{"num_hidden_layers": 8, "hidden_size": 384, "num_attention_heads": 6, "num_key_value_heads": 1, "head_dim": 64, "intermediate_size": 768, "vocab_size": 4096, "hidden_act": "swiglu", "norm": "rmsnorm", "norm_place": "pre", "norm_eps": 1e-05, "positions": "learned", "qk_norm": true, "attn_scale": 0.168, "bias": "none", "tie_word_embeddings": false, "parallel_block": false, "init": "uniform", "init_std_qkv": 0.0214, "init_std_o": 0.00536, "init_std_up": 0.0214, "init_std_down": 0.00379, "optimizer": "muon_variant", "learning_rate": 0.0116, "lr_mult_o": 2.0, "lr_mult_down": 1.5, "lr_head": 0.00601, "warmup_steps": 0, "schedule": "wsd", "decay_fraction": 0.576, "decay_shape": "linear", "final_lr_fraction": 0.1, "batch_tokens": 32768, "max_seq_len": 512, "doc_mask": true, "z_loss": 0.0001, "train_tokens": 244400000, "max_steps": 7459, "dataset": "wikipedia_en"}
MLP neurons of a small language model. Each row is named by its layer, matrix (gate and up: input weights; down: output weights) and neuron, and shows model dimensions 0-127. Each number is 200 + 20 x the weight over its row's rms, rounded and kept within 0 to 999. A neuron's up and down rows have the sign that makes its largest values positive.
A block is one neuron, or neurons of one layer that tend to fire together. Before each block is what it responds to, as a language model described it from the Wikipedia text at the highest values.

Description: Linking tokens between two parallel items or clauses, mostly and, or, &, also slash, but, and apostrophes inside names, e.g. Ernst & Young, log ratio or log levels.
L2.gate176,183,189,197,210,180,213,210,238,184,190,216,215,216,150,187,199,203,194,181,218,191,200,222,214,234,180,198,246,231,193,192,225,212,189,197,196,181,168,143,215,187,199,207,178,200,209,211,217,220,197,200,194,211,210,193,212,207,230,219,222,195,190,171,176,212,174,222,200,199,231,208,155,210,208,173,172,211,187,182,212,211,202,183,217,199,189,193,180,191,195,215,174,152,230,175,169,194,193,214,214,191,237,205,206,205,234,217,224,193,186,201,245,196,184,248,201,219,200,231,193,195,190,167,185,242,148,228,223
L2.up176,202,163,216,192,197,206,198,198,242,231,198,191,202,170,193,193,193,194,182,226,195,218,225,205,187,195,174,207,217,226,163,196,200,181,193,188,200,224,175,241,195,205,213,182,199,205,222,174,235,207,200,232,212,201,191,201,218,201,194,209,190,236,220,170,186,219,192,187,191,228,186,163,209,196,178,163,236,183,186,201,228,189,190,199,216,193,151,225,193,132,184,225,182,191,196,197,252,203,229,187,180,197,188,229,195,162,186,217,192,200,191,221,198,183,236,174,252,224,190,199,218,192,168,197,204,195,200,198
L2.down176,176,218,155,234,176,205,180,227,238,193,212,207,205,217,187,175,199,210,175,238,188,201,205,192,199,210,197,218,195,201,172,218,224,196,198,202,198,196,207,217,207,177,225,184,225,230,212,195,224,192,238,186,185,202,248,199,189,210,218,182,165,170,188,187,215,172,176,219,211,217,204,177,197,206,173,181,194,227,188,179,196,193,187,178,228,188,207,160,201,211,255,186,156,198,172,180,249,220,198,191,182,241,210,193,195,221,235,193,187,210,218,154,181,193,233,202,224,206,167,189,183,201,150,251,161,180,230,218
L2.gate204,161,210,200,199,197,238,194,219,183,174,237,200,204,187,223,201,214,198,207,200,199,197,223,191,214,214,188,243,213,213,197,210,183,206,195,193,192,202,197,181,226,193,197,217,186,233,199,197,207,170,215,201,206,167,196,199,201,183,212,203,196,180,177,207,206,190,188,238,224,217,178,195,203,202,177,178,151,226,212,219,207,225,176,166,225,187,200,214,221,158,233,234,200,200,218,211,234,192,185,193,203,169,182,184,215,225,205,198,245,196,230,228,184,170,223,207,174,218,185,198,208,194,201,190,192,174,181,221
L2.up204,177,195,202,180,194,234,184,195,220,155,240,212,191,178,199,210,209,198,188,160,179,199,217,215,205,185,195,212,219,202,205,188,213,224,181,203,182,196,211,176,187,222,209,198,166,230,217,206,246,156,204,207,224,150,227,166,205,207,206,228,188,206,172,223,220,219,172,229,208,216,184,157,210,200,218,186,151,205,207,191,203,209,170,177,234,211,228,194,199,232,200,213,208,204,205,221,213,183,205,220,166,192,235,204,195,217,225,198,214,199,163,197,202,177,194,184,182,178,176,178,220,182,171,208,181,193,218,169
L2.down204,193,173,222,211,193,244,186,197,205,169,203,204,186,180,168,188,198,210,203,204,168,197,214,213,167,213,198,214,193,214,208,201,208,209,203,173,186,183,203,189,182,195,198,211,174,245,204,189,230,183,236,193,191,173,205,199,177,213,191,192,178,204,185,212,198,195,191,206,200,195,184,186,201,211,179,186,194,229,181,208,228,190,198,189,206,197,182,203,205,194,220,239,170,196,190,204,209,189,184,193,163,176,218,204,201,186,210,195,167,180,183,172,194,204,215,197,199,161,180,196,201,198,197,208,177,160,211,210
L2.gate264,205,178,173,225,216,172,191,181,196,186,207,212,210,198,199,182,249,167,191,206,202,217,225,151,214,196,167,206,188,191,207,201,218,210,195,176,170,168,251,186,167,222,204,190,195,194,228,190,217,162,176,222,236,182,188,158,262,203,184,193,178,200,198,208,243,197,159,182,182,198,200,195,192,208,200,199,152,192,237,249,179,193,211,202,228,192,194,200,211,194,186,192,220,202,199,212,245,205,205,194,206,193,263,225,182,242,162,189,206,192,201,215,188,178,241,208,160,158,216,211,222,171,171,215,197,228,208,191
L2.up264,204,199,198,208,215,155,202,187,207,173,231,191,217,190,184,179,229,182,148,188,189,171,186,150,215,192,158,205,190,201,177,172,220,215,186,181,160,199,222,224,220,201,209,192,204,257,188,173,176,178,185,183,208,192,179,155,219,206,170,240,231,187,189,234,209,196,209,199,208,175,156,183,171,207,186,228,182,214,192,219,169,194,222,210,207,196,212,227,198,205,191,176,218,223,178,200,239,148,190,191,210,219,236,214,189,191,174,179,177,230,213,192,187,211,212,211,191,200,183,196,224,208,199,200,205,214,216,205
L2.down264,158,198,209,200,210,213,182,173,175,161,189,190,190,182,191,196,233,177,195,178,186,206,202,154,210,204,177,189,172,201,207,192,224,189,191,179,185,162,189,194,191,189,175,184,191,204,226,216,214,182,190,182,232,191,210,167,215,177,213,199,180,232,178,222,224,166,222,206,208,209,161,193,183,247,207,214,170,192,221,249,219,204,201,220,220,167,213,208,194,226,144,212,211,181,195,194,229,211,195,206,200,215,213,228,180,190,189,179,221,205,224,199,212,233,222,217,214,184,186,192,196,205,195,217,177,245,191,212
L2.gate750,225,175,183,226,235,210,178,138,181,166,193,208,209,207,194,196,193,216,201,206,186,200,210,196,202,225,174,194,200,198,236,214,201,185,196,215,184,195,220,197,209,210,202,188,213,207,188,189,179,238,199,240,212,181,190,217,197,204,249,209,199,191,233,217,172,170,191,218,208,196,165,181,207,198,198,205,194,228,162,234,149,205,230,235,206,218,194,206,203,202,186,190,190,213,163,219,220,207,207,235,181,207,203,188,224,198,202,195,184,178,162,201,191,232,206,193,163,186,187,215,210,234,185,190,268,214,204,227
L2.up750,177,187,234,207,212,227,190,212,203,153,219,200,200,180,229,201,211,183,217,186,232,207,232,201,180,189,227,228,193,209,186,185,204,203,212,175,188,233,221,216,209,181,184,175,179,232,200,188,154,206,177,173,211,177,207,194,187,150,194,222,174,198,191,232,177,191,228,202,185,204,168,198,216,224,194,200,210,211,204,211,202,183,241,169,206,214,177,206,214,193,156,216,230,205,184,227,225,195,187,213,210,209,193,213,225,202,199,176,207,206,210,223,189,179,194,166,208,201,216,214,218,192,208,246,223,194,217,208
L2.down750,175,172,184,201,206,198,215,180,192,206,174,213,198,185,210,191,246,191,200,190,203,163,183,181,227,230,220,203,211,200,186,200,241,216,229,212,219,206,202,213,166,210,200,229,176,174,185,218,214,176,183,182,194,190,175,221,217,200,215,229,214,218,166,223,163,156,207,225,191,201,190,200,197,182,189,211,209,227,171,241,193,226,224,167,201,203,208,192,190,183,192,227,199,223,218,224,241,205,196,189,210,216,194,204,229,214,188,184,222,218,188,237,191,209,172,167,206,187,221,209,177,179,177,186,188,164,188,207

Description: Forms of "to be" (was, is, been, became) right after a sentence's subject in encyclopedic prose, as in "It was founded", "The film was released", "He was appointed".
L5.gate514,212,189,213,220,165,180,214,187,203,208,219,209,198,215,164,207,184,213,225,197,209,222,212,244,203,191,184,186,197,185,223,194,209,191,181,205,198,204,226,205,196,215,185,171,202,195,218,223,228,189,203,226,212,237,192,199,204,178,208,160,213,186,221,185,193,213,175,204,188,189,200,195,177,223,218,169,210,196,219,182,176,215,215,196,242,215,220,208,172,217,262,191,185,217,216,208,187,183,188,230,180,195,215,186,187,205,200,201,210,225,192,199,208,183,155,178,221,198,207,160,229,158,203,183,185,199,218,248
L5.up514,213,171,228,218,253,207,202,213,180,198,207,191,173,201,195,228,199,193,183,222,201,188,218,201,196,171,224,185,182,180,180,208,210,229,181,159,233,187,188,224,197,152,225,190,181,225,225,191,230,163,213,194,206,199,206,241,208,200,211,194,216,177,189,214,172,233,219,171,226,208,185,173,217,208,211,192,187,175,221,181,252,174,212,232,230,193,219,224,192,162,205,155,174,200,186,195,185,188,197,175,191,179,197,191,216,198,218,158,178,214,204,198,186,179,230,206,170,201,215,205,180,182,193,209,203,227,209,207
L5.down514,196,224,179,207,192,187,206,182,209,145,221,179,200,178,210,215,186,209,205,222,164,211,203,191,233,234,195,187,215,212,195,192,167,195,183,197,201,177,204,200,222,239,210,178,191,177,201,223,217,210,219,175,193,200,196,192,233,198,192,172,185,216,174,191,202,199,146,184,191,198,187,193,185,231,188,166,216,217,186,231,198,208,231,177,183,224,169,167,188,242,241,199,184,171,186,174,168,178,203,225,204,235,216,199,195,177,200,211,295,200,188,189,218,212,194,153,216,177,203,195,206,181,217,200,174,237,201,214
L5.gate574,218,201,193,208,217,231,195,218,192,191,225,221,201,202,227,191,186,213,177,203,207,181,203,156,197,189,210,202,199,163,181,194,170,211,165,188,222,187,145,197,197,199,217,191,186,221,175,210,218,219,197,202,221,195,204,231,181,170,214,204,236,220,188,174,202,186,203,205,187,222,198,201,210,195,217,189,175,189,180,165,210,188,246,199,199,217,211,187,185,220,192,163,198,188,205,197,176,217,167,211,207,199,211,165,213,212,228,218,197,179,159,220,228,217,176,211,216,202,210,207,194,171,207,202,204,210,204,183
L5.up574,243,188,202,222,210,243,223,195,197,215,203,189,223,220,215,150,198,184,205,254,212,207,229,185,227,205,212,192,209,237,198,206,241,213,221,214,228,194,190,199,170,195,197,179,230,191,196,200,186,189,209,189,204,226,223,236,195,215,197,204,192,192,226,191,214,222,193,187,200,200,194,218,215,204,200,226,195,191,181,169,186,218,194,224,192,218,216,199,193,174,227,190,194,229,199,218,189,211,192,193,200,211,192,208,202,211,228,192,207,163,230,222,174,232,176,215,209,193,218,199,178,211,211,204,200,202,200,200
L5.down574,188,204,179,207,194,232,161,180,194,193,201,199,193,185,188,223,192,192,204,197,205,205,219,189,191,188,214,205,143,208,201,216,152,162,202,229,202,216,204,217,210,175,199,195,195,182,218,191,237,217,207,206,214,223,199,207,197,193,190,217,205,177,217,222,170,198,209,255,219,199,203,197,193,190,188,153,191,228,176,197,207,184,182,201,191,195,226,209,217,214,218,209,207,219,216,189,144,198,208,241,212,196,207,198,238,188,173,192,199,199,224,215,209,242,203,166,225,214,184,195,194,171,185,205,195,210,158,177
L5.gate611,187,197,232,208,197,218,198,206,193,177,201,189,177,202,192,198,173,197,204,210,226,169,166,192,192,204,217,197,171,203,204,209,197,226,142,187,217,193,212,210,209,183,190,182,174,216,181,205,196,224,192,187,202,192,196,224,193,192,200,173,229,206,196,207,184,205,165,187,215,190,177,213,225,186,218,241,208,217,206,167,191,205,172,186,223,232,221,181,209,180,199,226,188,160,183,189,163,195,210,158,195,191,204,193,205,206,182,227,203,230,178,215,200,227,204,171,216,199,228,179,183,201,199,214,201,217,215,222
L5.up611,158,219,207,208,201,187,192,171,224,199,206,199,208,234,189,188,201,177,188,213,187,194,181,180,214,213,173,151,219,209,203,200,202,225,198,229,168,210,181,209,182,226,194,182,187,205,200,206,217,226,180,207,215,205,212,194,224,209,208,210,219,231,201,179,236,198,185,182,161,214,194,192,191,209,223,205,232,195,203,226,216,217,263,202,218,207,222,190,219,193,158,186,181,181,213,216,206,220,208,204,161,179,203,185,216,219,195,184,241,218,185,195,218,199,174,174,225,213,197,192,204,198,212,223,206,181,177,193
L5.down611,194,215,236,208,193,216,211,174,205,211,185,200,195,210,205,199,224,240,180,200,210,199,191,189,226,202,201,210,210,182,212,195,190,242,198,184,184,213,171,220,160,213,170,195,190,223,193,183,200,197,205,203,169,191,203,209,208,203,182,177,171,179,239,224,206,199,220,180,200,160,192,230,221,218,198,218,234,205,208,204,201,188,189,189,184,213,193,211,183,199,199,198,191,215,217,187,202,166,178,212,229,175,151,205,185,221,208,189,227,213,176,188,236,201,204,205,212,209,181,182,221,189,209,175,208,242,182,187
L5.gate659,235,190,198,221,206,217,190,190,228,184,177,205,189,216,218,166,205,198,199,217,224,178,168,216,191,205,219,196,186,215,228,207,189,194,199,191,196,165,233,210,156,223,179,175,173,170,215,207,206,206,197,216,231,204,195,224,243,167,235,221,213,199,206,191,184,165,201,229,209,202,210,241,207,203,184,197,209,198,183,203,157,216,188,169,230,202,221,180,207,199,214,215,197,182,168,188,171,208,182,203,209,214,188,201,212,211,200,214,217,186,168,200,221,215,170,190,238,177,161,213,221,172,174,199,177,247,204,224
L5.up659,187,222,217,219,180,202,198,192,211,228,208,188,215,204,203,211,219,211,153,197,182,193,191,178,198,193,154,206,192,135,219,195,189,179,205,219,161,231,205,194,177,201,188,227,166,221,190,207,202,154,215,199,182,208,227,194,189,203,223,173,185,230,178,191,176,240,200,196,169,209,204,184,219,196,187,195,200,226,214,210,212,192,203,181,211,177,195,191,218,193,179,189,182,201,185,194,186,192,210,216,202,198,178,160,194,203,204,179,202,165,220,211,218,221,187,232,195,191,219,207,178,183,198,197,205,235,176,194
L5.down659,172,208,188,194,204,200,202,229,191,212,188,175,217,188,198,230,196,219,204,185,169,233,183,196,174,172,204,199,196,229,203,217,194,216,210,212,184,196,197,210,200,197,214,216,240,213,195,210,209,214,226,205,194,204,195,177,213,181,206,199,187,169,209,200,204,199,203,187,181,196,182,174,229,204,213,183,211,190,173,189,180,206,197,216,196,208,219,237,194,165,223,208,186,207,237,184,203,202,161,165,200,236,200,203,183,184,245,199,209,225,215,208,194,179,194,166,218,193,199,226,203,196,201,240,182,165,222,162

Description: Copula or auxiliary verbs (was, is, being, were) right after a person's name or he/she in biographies and plot summaries.
L4.gate638,214,209,223,225,206,203,180,173,207,187,193,194,219,203,193,209,178,206,210,207,187,212,189,208,169,181,160,218,208,182,208,186,194,186,202,201,186,172,191,235,161,224,203,200,195,192,188,194,187,237,217,203,179,176,201,186,193,175,214,188,161,248,172,196,177,205,179,195,186,228,174,217,198,208,183,201,172,210,211,206,192,205,225,203,232,220,191,207,167,206,168,179,215,185,166,207,218,229,187,200,239,214,190,223,191,199,215,251,171,190,220,218,221,226,212,192,188,213,217,191,215,201,205,215,191,247,186,176
L4.up638,194,189,231,195,211,176,200,196,213,178,204,197,199,175,179,222,188,207,182,207,175,192,228,211,241,207,188,203,184,153,226,192,187,167,201,206,185,253,226,187,193,236,189,202,202,233,217,191,228,193,219,199,218,197,197,215,189,181,175,204,186,205,216,193,194,225,184,208,217,237,203,215,227,221,223,167,194,164,199,223,168,197,212,205,183,238,226,198,233,214,189,199,185,179,184,168,218,202,204,200,190,169,188,211,189,188,202,223,173,228,220,169,217,204,189,216,193,190,173,168,193,226,186,185,142,195,181,214
L4.down638,235,188,196,217,202,164,219,195,222,209,190,210,210,188,182,180,207,233,190,215,212,197,176,224,177,195,227,220,200,220,206,210,212,224,199,210,201,203,220,181,193,221,197,203,188,209,177,194,189,222,177,190,198,190,201,188,258,175,176,210,231,215,237,213,215,231,202,190,227,229,168,217,190,204,180,234,203,216,216,206,194,188,182,225,198,215,214,220,206,160,185,228,189,201,206,180,186,217,225,179,207,186,211,226,213,211,193,198,255,188,194,196,177,205,219,187,186,204,192,196,210,175,242,204,222,241,206,201

Description: Second word piece right after a word-initial S or s, as in S-c-ottish, s-ell, S-ec-ond, plus scattered and / plural-comma continuations.
L5.gate81,203,227,199,204,186,248,198,219,186,184,202,198,200,210,212,215,221,173,225,239,202,215,203,194,208,177,184,206,199,182,174,205,222,235,194,191,217,154,214,147,207,225,210,197,201,213,202,220,187,176,196,181,205,197,212,221,178,241,202,150,184,202,206,197,192,227,214,168,191,214,177,181,206,224,216,195,222,195,199,176,186,201,219,165,204,240,214,171,201,222,207,204,173,194,207,171,208,192,145,183,183,164,204,195,209,179,207,245,189,187,216,193,192,215,225,193,172,208,186,207,184,179,195,217,233,166,202,212
L5.up81,171,167,226,221,212,236,218,202,204,151,187,189,221,218,162,224,210,199,207,209,184,211,174,197,211,203,203,224,174,225,169,157,207,232,197,199,213,187,217,208,199,197,220,214,192,186,199,196,183,193,215,166,178,220,187,198,201,212,164,205,188,192,205,217,214,186,199,196,196,173,162,200,197,184,221,199,237,229,187,225,185,193,211,200,175,203,186,212,226,171,177,203,162,211,204,227,186,202,194,198,202,218,225,205,217,206,212,187,150,178,186,191,214,224,202,233,172,168,227,176,209,185,208,191,186,219,174,216
L5.down81,228,228,163,183,174,192,200,212,185,204,204,219,187,216,221,196,233,222,238,193,197,209,227,188,237,195,192,207,223,236,241,186,199,228,178,235,178,213,158,178,178,221,205,169,221,202,232,209,176,205,174,232,190,212,180,196,214,185,179,229,181,200,184,163,177,165,177,199,211,211,223,226,217,172,184,182,224,188,207,189,210,203,208,191,211,174,150,191,186,199,205,165,213,207,220,203,188,184,206,202,168,184,197,204,179,191,192,241,198,205,211,190,193,207,207,211,207,199,186,198,206,215,170,217,231,191,234,187
L5.gate119,213,171,169,178,211,230,190,174,180,186,217,235,160,199,194,167,188,176,171,222,185,194,209,208,175,215,186,220,181,199,213,216,202,183,176,191,176,182,146,202,201,206,183,184,197,203,201,206,175,217,211,207,190,209,210,175,202,224,199,190,236,177,232,201,198,193,171,223,201,218,170,173,209,193,201,216,189,189,205,198,194,195,186,172,207,193,212,216,190,201,164,204,189,228,237,238,242,256,189,180,183,192,179,207,199,223,219,194,172,223,173,213,185,227,212,189,186,183,215,199,185,176,200,208,184,199,174,225
L5.up119,183,210,206,213,192,224,174,198,196,227,200,223,208,252,195,186,179,178,195,192,203,224,172,243,243,222,198,221,168,219,186,190,199,176,182,244,185,191,207,201,158,223,209,210,179,191,194,219,206,171,220,231,197,222,195,224,173,209,203,186,188,193,187,214,184,196,179,200,192,201,204,203,169,148,199,222,171,179,204,209,180,215,177,203,191,184,191,203,201,203,185,227,211,237,209,199,209,218,170,179,187,207,182,214,207,192,237,195,198,159,209,217,221,237,167,191,238,175,183,204,185,229,158,191,218,195,218,239
L5.down119,192,155,221,186,172,148,206,194,198,135,198,233,174,197,195,173,208,188,218,209,141,171,195,201,192,215,190,206,185,217,260,184,179,189,205,183,211,191,206,179,178,213,198,229,202,227,186,214,168,170,189,189,192,197,183,195,210,206,242,191,232,203,178,203,184,192,230,196,189,185,218,214,179,217,202,174,210,203,194,204,205,191,200,214,167,174,171,205,182,237,183,171,195,176,199,236,195,193,179,217,170,184,206,186,180,199,205,210,220,184,220,156,203,181,153,201,166,177,203,202,206,271,232,170,191,215,225,205
L5.gate185,196,190,198,173,201,221,166,191,199,180,178,180,168,203,175,194,155,202,208,207,240,194,214,196,214,173,198,217,218,203,180,236,195,164,218,174,192,172,199,219,226,207,207,220,208,192,237,206,210,218,171,203,186,244,171,191,226,199,165,224,228,236,172,221,191,196,199,204,193,232,238,191,196,206,196,175,201,174,200,222,192,218,187,181,193,200,203,200,200,196,201,226,209,219,193,219,199,183,210,199,221,200,210,177,196,196,193,179,185,220,241,226,190,226,209,215,201,195,183,195,204,139,196,201,160,188,200,234
L5.up185,224,179,197,170,183,237,180,215,197,198,168,189,198,193,209,213,197,176,191,209,221,198,190,225,249,216,209,189,223,257,201,194,233,178,173,208,175,187,182,214,207,216,195,199,185,246,217,216,215,191,211,190,215,236,210,213,190,199,193,177,206,179,175,201,223,218,186,248,154,217,205,181,208,231,185,199,185,196,189,213,237,200,227,232,199,173,186,201,217,215,228,193,218,232,185,156,228,220,243,206,220,203,208,250,180,232,207,177,198,203,206,214,205,180,212,192,220,223,199,192,195,161,229,208,234,190,213,234
L5.down185,166,196,214,214,181,170,189,208,196,207,200,207,154,222,140,180,203,197,223,231,157,224,204,191,188,186,197,194,211,179,214,230,199,236,203,215,215,218,183,186,204,214,179,226,179,186,226,183,147,194,194,225,178,199,189,191,191,175,245,197,180,226,177,209,205,202,177,216,146,186,183,200,239,206,136,246,230,190,190,172,203,195,189,229,213,205,165,193,210,205,174,189,229,215,219,221,189,181,190,177,197,219,198,193,213,190,200,221,189,208,210,191,169,217,208,236,196,184,197,221,203,220,234,218,179,204,227,222
L5.gate238,203,234,201,202,199,203,221,193,219,197,229,182,192,222,205,197,194,180,193,204,197,211,212,191,214,212,162,217,177,228,216,221,201,192,174,179,188,175,187,205,158,216,209,213,220,165,198,213,205,188,196,176,191,192,216,170,168,195,153,241,230,227,230,207,202,207,212,165,170,180,195,229,216,197,196,201,172,205,218,189,210,202,168,192,172,201,159,224,211,226,185,192,185,210,189,206,214,169,212,207,211,190,190,211,208,222,185,226,206,149,220,211,192,240,180,232,181,201,197,214,149,228,223,199,169,220,232,217
L5.up238,176,177,165,185,206,205,195,195,220,190,216,150,165,181,205,194,205,185,202,192,217,199,182,202,201,191,188,227,202,195,163,181,224,203,209,224,192,171,217,194,194,206,228,200,213,179,222,201,206,210,198,131,183,181,200,180,214,192,154,209,216,203,225,237,191,172,171,194,164,205,193,212,192,194,208,174,192,176,247,206,214,209,206,212,190,195,242,212,226,181,186,255,167,193,198,196,169,228,188,209,187,168,212,190,219,204,193,210,209,221,230,246,229,202,186,203,181,195,232,185,203,198,213,234,178,185,188,236
L5.down238,166,191,153,194,201,193,201,199,176,214,212,218,190,222,205,168,228,186,216,188,235,226,209,172,204,201,217,231,186,242,207,205,232,224,176,168,179,215,181,172,237,232,222,205,230,221,191,178,226,207,219,186,215,203,191,179,224,227,202,218,220,200,183,209,203,248,224,202,143,182,217,210,208,173,212,201,215,198,197,200,240,184,210,180,182,234,224,193,243,167,222,185,208,190,193,193,183,226,186,215,185,189,203,205,175,205,225,194,187,187,191,223,198,176,193,205,188,192,157,184,158,207,216,218,245,223,241,195

Description: Forms of the verb be (was, is, are, been) right after a subject in encyclopedic prose, e.g. "he was named", "has been run", "the population was".
L2.gate273,197,184,207,198,193,176,213,228,200,198,220,173,198,190,216,212,169,210,182,181,176,190,192,227,242,195,229,217,197,185,208,179,183,210,188,213,192,182,190,203,213,180,215,218,205,212,203,216,206,187,218,229,223,204,184,199,196,219,214,248,208,211,214,221,197,194,200,151,165,196,169,202,203,186,218,167,208,204,222,227,174,208,210,234,207,181,217,181,203,230,222,191,187,202,214,182,235,223,198,175,179,179,196,173,227,173,184,193,162,195,169,230,185,165,206,200,213,191,215,228,214,208,204,231,207,194,223,209
L2.up273,181,204,211,210,202,211,199,201,227,213,200,182,228,160,167,199,227,178,180,188,243,204,208,156,224,202,207,208,198,189,184,221,175,211,191,203,208,203,176,188,199,164,203,193,227,207,199,211,222,206,229,222,211,191,199,198,188,199,219,197,191,221,208,174,201,191,160,170,150,154,175,209,209,198,215,215,203,232,222,183,185,202,192,210,247,255,167,203,182,165,216,181,191,213,186,197,193,201,161,197,219,193,186,221,204,200,187,218,202,212,200,183,218,194,194,165,203,185,200,206,164,209,190,217,218,215,216,200
L2.down273,211,178,243,205,180,203,190,217,167,167,213,175,176,175,193,196,205,190,217,197,209,207,221,206,236,224,236,244,210,207,245,217,163,250,205,207,209,177,222,175,213,204,212,240,202,237,186,207,220,186,189,211,205,193,209,176,186,179,205,205,180,247,228,190,196,172,197,155,169,189,175,176,197,219,198,218,204,232,187,177,197,202,186,179,217,244,207,170,197,207,170,127,149,199,177,201,182,192,195,227,211,180,177,198,196,205,187,185,198,195,170,208,219,180,204,209,229,227,234,225,164,204,195,209,216,194,232,198
L2.gate383,211,203,222,214,221,188,214,223,217,179,218,210,157,179,195,217,215,186,222,204,212,206,189,198,223,226,208,193,201,163,183,166,202,229,209,176,199,208,199,199,227,210,219,239,217,207,162,185,218,206,197,177,187,227,178,212,198,153,212,221,183,203,234,197,220,217,201,183,166,197,163,184,232,213,167,212,215,223,169,185,171,151,178,175,207,232,188,204,202,222,217,200,182,212,173,198,137,194,213,233,208,172,173,191,227,206,203,192,217,213,169,194,212,220,183,213,203,200,214,196,231,171,217,243,230,175,187,190
L2.up383,196,197,191,179,210,218,186,212,197,178,211,194,214,239,229,198,193,206,182,177,224,168,204,189,199,187,187,170,165,186,194,187,214,177,218,205,208,232,165,208,197,196,214,189,205,195,198,177,201,198,226,190,187,231,220,192,180,197,195,189,213,228,212,189,179,196,220,204,204,176,246,176,202,220,235,176,198,200,197,235,206,214,212,194,195,211,214,195,194,165,159,194,218,191,180,215,218,206,176,206,226,206,229,168,205,231,184,186,213,220,174,165,224,207,210,197,203,188,235,188,221,221,182,165,196,244,192,216
L2.down383,235,196,236,225,191,183,204,195,238,167,198,167,193,142,208,177,196,200,191,194,201,224,205,202,185,195,268,145,187,210,172,182,199,202,169,178,202,208,182,189,202,194,207,237,214,210,209,233,231,199,216,176,193,259,201,211,183,178,214,197,155,239,221,215,210,232,173,176,187,172,198,224,207,186,201,250,212,208,176,173,190,229,209,184,181,189,198,168,229,188,213,184,192,183,176,192,178,209,163,216,230,188,184,174,240,235,193,203,204,196,190,193,182,202,184,213,205,184,199,196,216,198,197,198,180,245,192,227
L2.gate600,230,165,230,218,225,196,221,210,220,192,206,222,221,216,202,221,200,163,181,207,217,199,233,200,199,203,191,226,217,183,228,191,164,221,173,209,152,206,190,224,201,180,207,211,163,177,210,170,166,186,188,205,180,203,221,222,187,176,181,191,193,239,177,160,246,199,219,183,215,208,195,171,221,190,221,205,187,189,176,195,228,206,217,150,193,188,204,179,178,183,198,211,188,195,147,208,177,155,193,182,225,205,207,177,209,197,190,227,168,206,212,231,237,167,193,196,220,169,203,219,207,168,234,171,199,192,215,197
L2.up600,209,193,156,234,178,197,195,191,199,193,197,205,178,200,196,199,220,172,197,195,234,233,216,196,207,238,210,225,164,183,202,206,192,182,179,215,203,171,231,174,171,220,182,192,181,219,188,202,187,212,237,200,170,192,202,213,205,188,228,159,210,214,202,181,200,219,189,191,219,198,199,170,224,209,169,186,193,199,209,220,203,207,197,208,182,201,208,210,161,151,188,208,231,209,207,234,207,182,170,175,228,211,216,199,214,213,226,175,169,200,185,159,221,209,210,178,183,177,218,199,207,208,184,224,207,164,204,175
L2.down600,175,205,190,218,195,198,201,195,200,209,178,199,180,190,216,212,229,208,198,167,210,203,219,176,207,194,220,212,201,202,198,208,241,204,197,205,235,193,218,235,165,178,185,241,186,199,240,215,193,218,217,189,176,189,177,183,185,220,202,169,218,197,206,201,191,189,211,195,204,219,222,182,212,200,193,173,203,157,180,200,200,208,141,215,172,208,223,194,203,203,181,203,193,176,212,174,186,201,197,179,206,160,188,182,202,170,200,192,201,184,210,205,232,199,177,248,199,165,199,205,174,208,192,204,202,216,178,189
L2.gate729,212,180,207,211,195,215,182,221,198,171,242,218,224,174,211,205,210,230,185,190,215,198,209,203,229,215,193,173,221,165,174,192,219,208,224,213,213,172,200,187,189,191,188,190,193,205,156,169,186,188,259,174,185,237,251,203,223,208,200,206,192,207,214,186,218,217,195,200,218,198,219,177,198,233,226,198,194,215,236,173,198,198,208,179,209,194,189,249,196,200,212,221,202,203,210,208,213,179,185,209,214,212,185,186,194,227,202,200,219,219,179,202,196,206,194,204,170,216,195,223,200,192,248,223,174,202,220,252
L2.up729,193,253,228,210,216,208,201,217,210,203,189,206,208,199,205,163,229,140,233,202,209,191,184,220,214,212,196,209,210,172,181,203,233,154,234,215,183,217,183,186,210,213,183,182,189,202,212,200,206,198,214,186,231,204,190,200,193,206,212,216,179,227,185,219,197,203,200,230,232,184,211,251,210,180,202,167,199,183,183,222,193,174,217,229,193,250,197,188,191,233,213,188,253,208,205,164,166,200,206,225,213,205,230,204,215,233,197,218,196,202,219,180,237,201,233,198,196,169,195,192,187,195,203,182,197,219,225,172
L2.down729,215,181,183,237,211,192,152,209,188,208,224,205,201,199,192,183,235,194,203,211,210,210,197,197,202,186,230,174,214,216,222,205,204,216,182,209,193,201,216,215,188,183,191,186,192,203,182,180,171,189,231,189,199,215,212,229,216,215,233,206,214,213,235,221,206,224,210,222,193,189,167,227,222,214,184,237,182,191,184,204,177,218,203,220,211,195,190,215,201,216,197,185,211,182,161,183,185,175,210,198,185,192,172,185,204,176,219,195,207,196,179,220,219,252,215,191,211,174,212,203,168,202,213,199,183,209,246,198